MLP neurons of a small language model. Each row is named by its layer, matrix (down: output weights) and neuron, and shows model dimensions 96-191. Each number is 128 + 32 x the weight over its row's rms, rounded and kept within 0 to 255. Numbers have three digits each. A neuron's up and down rows have the sign that makes its largest values positive.
After each neuron's rows, "raises" lists the tokens whose logits its output raises most directly, leaving later layers aside.

L5.down621:147083139193161119173173109161111142115146134167180170151132149155126105124040135122150152109136114138154153112090111096165131098092133184182134131095131114145104180129101089095162088116131142120127094078120071132117116097124115122155141110098127093109097104087087143187122103131095094102
raises: " congressional", " Jefferson", " Jr.,", " Kansas", " Texas"

L5.down231:204140193066151077174189146145091130090177120119171141115131125087123106109096099117075116096206145109143077179078149133112123118137194150100130140093148157177177180123133132140097168132190115155147156159100125142118127140076119166158164122119124163098124182171125143143118147108119104120
raises: " all", " the", " both", " this", " his"

L2.down1856:117102103094167170126151160111081137132083101123120102139128156112157192149102092114149136096130190132162140158121175125145138145104089133147157074127085130149158150150119151121151143115199094151173120129097149172085110138065114140176112076106137128171209151173099144125109127116081118156
raises: "-", "|", "\"", " |", "District"

L5.down619:137120066124152154076132082117147157175163082175133071087066107081168098114145070129197130119094123110119121153180090131152216106100153183109196144160108102100182166094094124137111134106089120123151137100051149143083075091129127212134124136165132142114123147154097108098049098125143188106
raises: "-B", "-Ar", "-R", "-A", "-H"

L5.down489:109172107068088155134142131157081107093107126115150125166089127128140136158131096119115170092136110130126147164141140154133098200157131130106090164121083118137119101112127167133168108104153168085101218128103117117048136116133080135107100127210175117177133099130124151150134116122152147171
raises: "ill", "ify", "ule", "ulate", "els"

L2.down1910:093087116104173161170176171111070100087097121087110130154155149124095190090176102094150150122154175119086142109129238107107101082141180098141166074099103102198116186148213092182115082115061154166081098114123135095090155136159160123098158180086116127031097112118132111124155097113159143146
raises: " TV", " television", " aired", " writer", " magazine"

L2.down1978:082123136167106079162111117119088123109111123145116135156140101130106199139138120137169119148174135194102102092116134141158161066069158155147120087096114160089149131146157084135151126129122073132146131056130085145166138099099150137078124103184129176135138127155085097146117102133102054118
raises: " appeared", " could", " might", " would", " occurred"

L5.down2009:185130167127123135144167126087126155176141163060052151136124093162139084098148151103069179165106103120144143167104133147093135157159094127142090088123108146154100124112100147121150126160129144117192150145103143104098112148112051129181112105120134056136052134141140076127154168116107163089
raises: " Each", " There", "\n", " This", " They"

L5.down1281:128104099190123101146113091127123117112115130172136128127129109138099200081079113144118079110078196083091155143130180161092096115118187055148134192131161136157100134175137099184140027131151145123131110166128144116180207166132133107116140137124049087113177111110146078082137095103119102127
raises: "ent,", "ents", "ent", "ent.", "ence,"

L5.down310:119139116107096137129148132073106114115083169098179116114172166122185151146136131204129155201140164165137114146152133152113122183138095211113104142124117119116139167152157091094190105150124175114124140105145127100156103176158109117100093084118125100147123088161098058086173133121116131098
raises: " daughter", "iece", " adopt", " relation", "enn"

L5.down1052:161090123146188140145135168134070103209090163127176093101113155176079154091134104080146131095164086120120088125070092142174115143177148149151148125105132129171120154139150159167164129106105099121153130073144099087143152174118174138117144100181091128138148154181111142145096124117142140151
raises: " years", " year", " months", " Years", " time"

L5.down1880:093121097145181134147145134182150119078051110152075149096099141143093131201118108157098147095139091132139204136117113047139170120118117102113126141114170168124111135087096124155160124140137110126160201145153133122168130104096100139198088131156086092181074156159172093135153126089188086128
raises: " all", " each", " among", " mass:", " Among"

L5.down1427:134142135121139124066144122140085134132172156130167160100102136097188119073145150108089133092078159100092133145138158161140114163171108124112108132049102125111144144107139094121160143092141061170147131134101128157078126131079144120161191162109146119123142124074166133108094172167125177126
raises: " ", " originally", " time:", " initially", " 1:"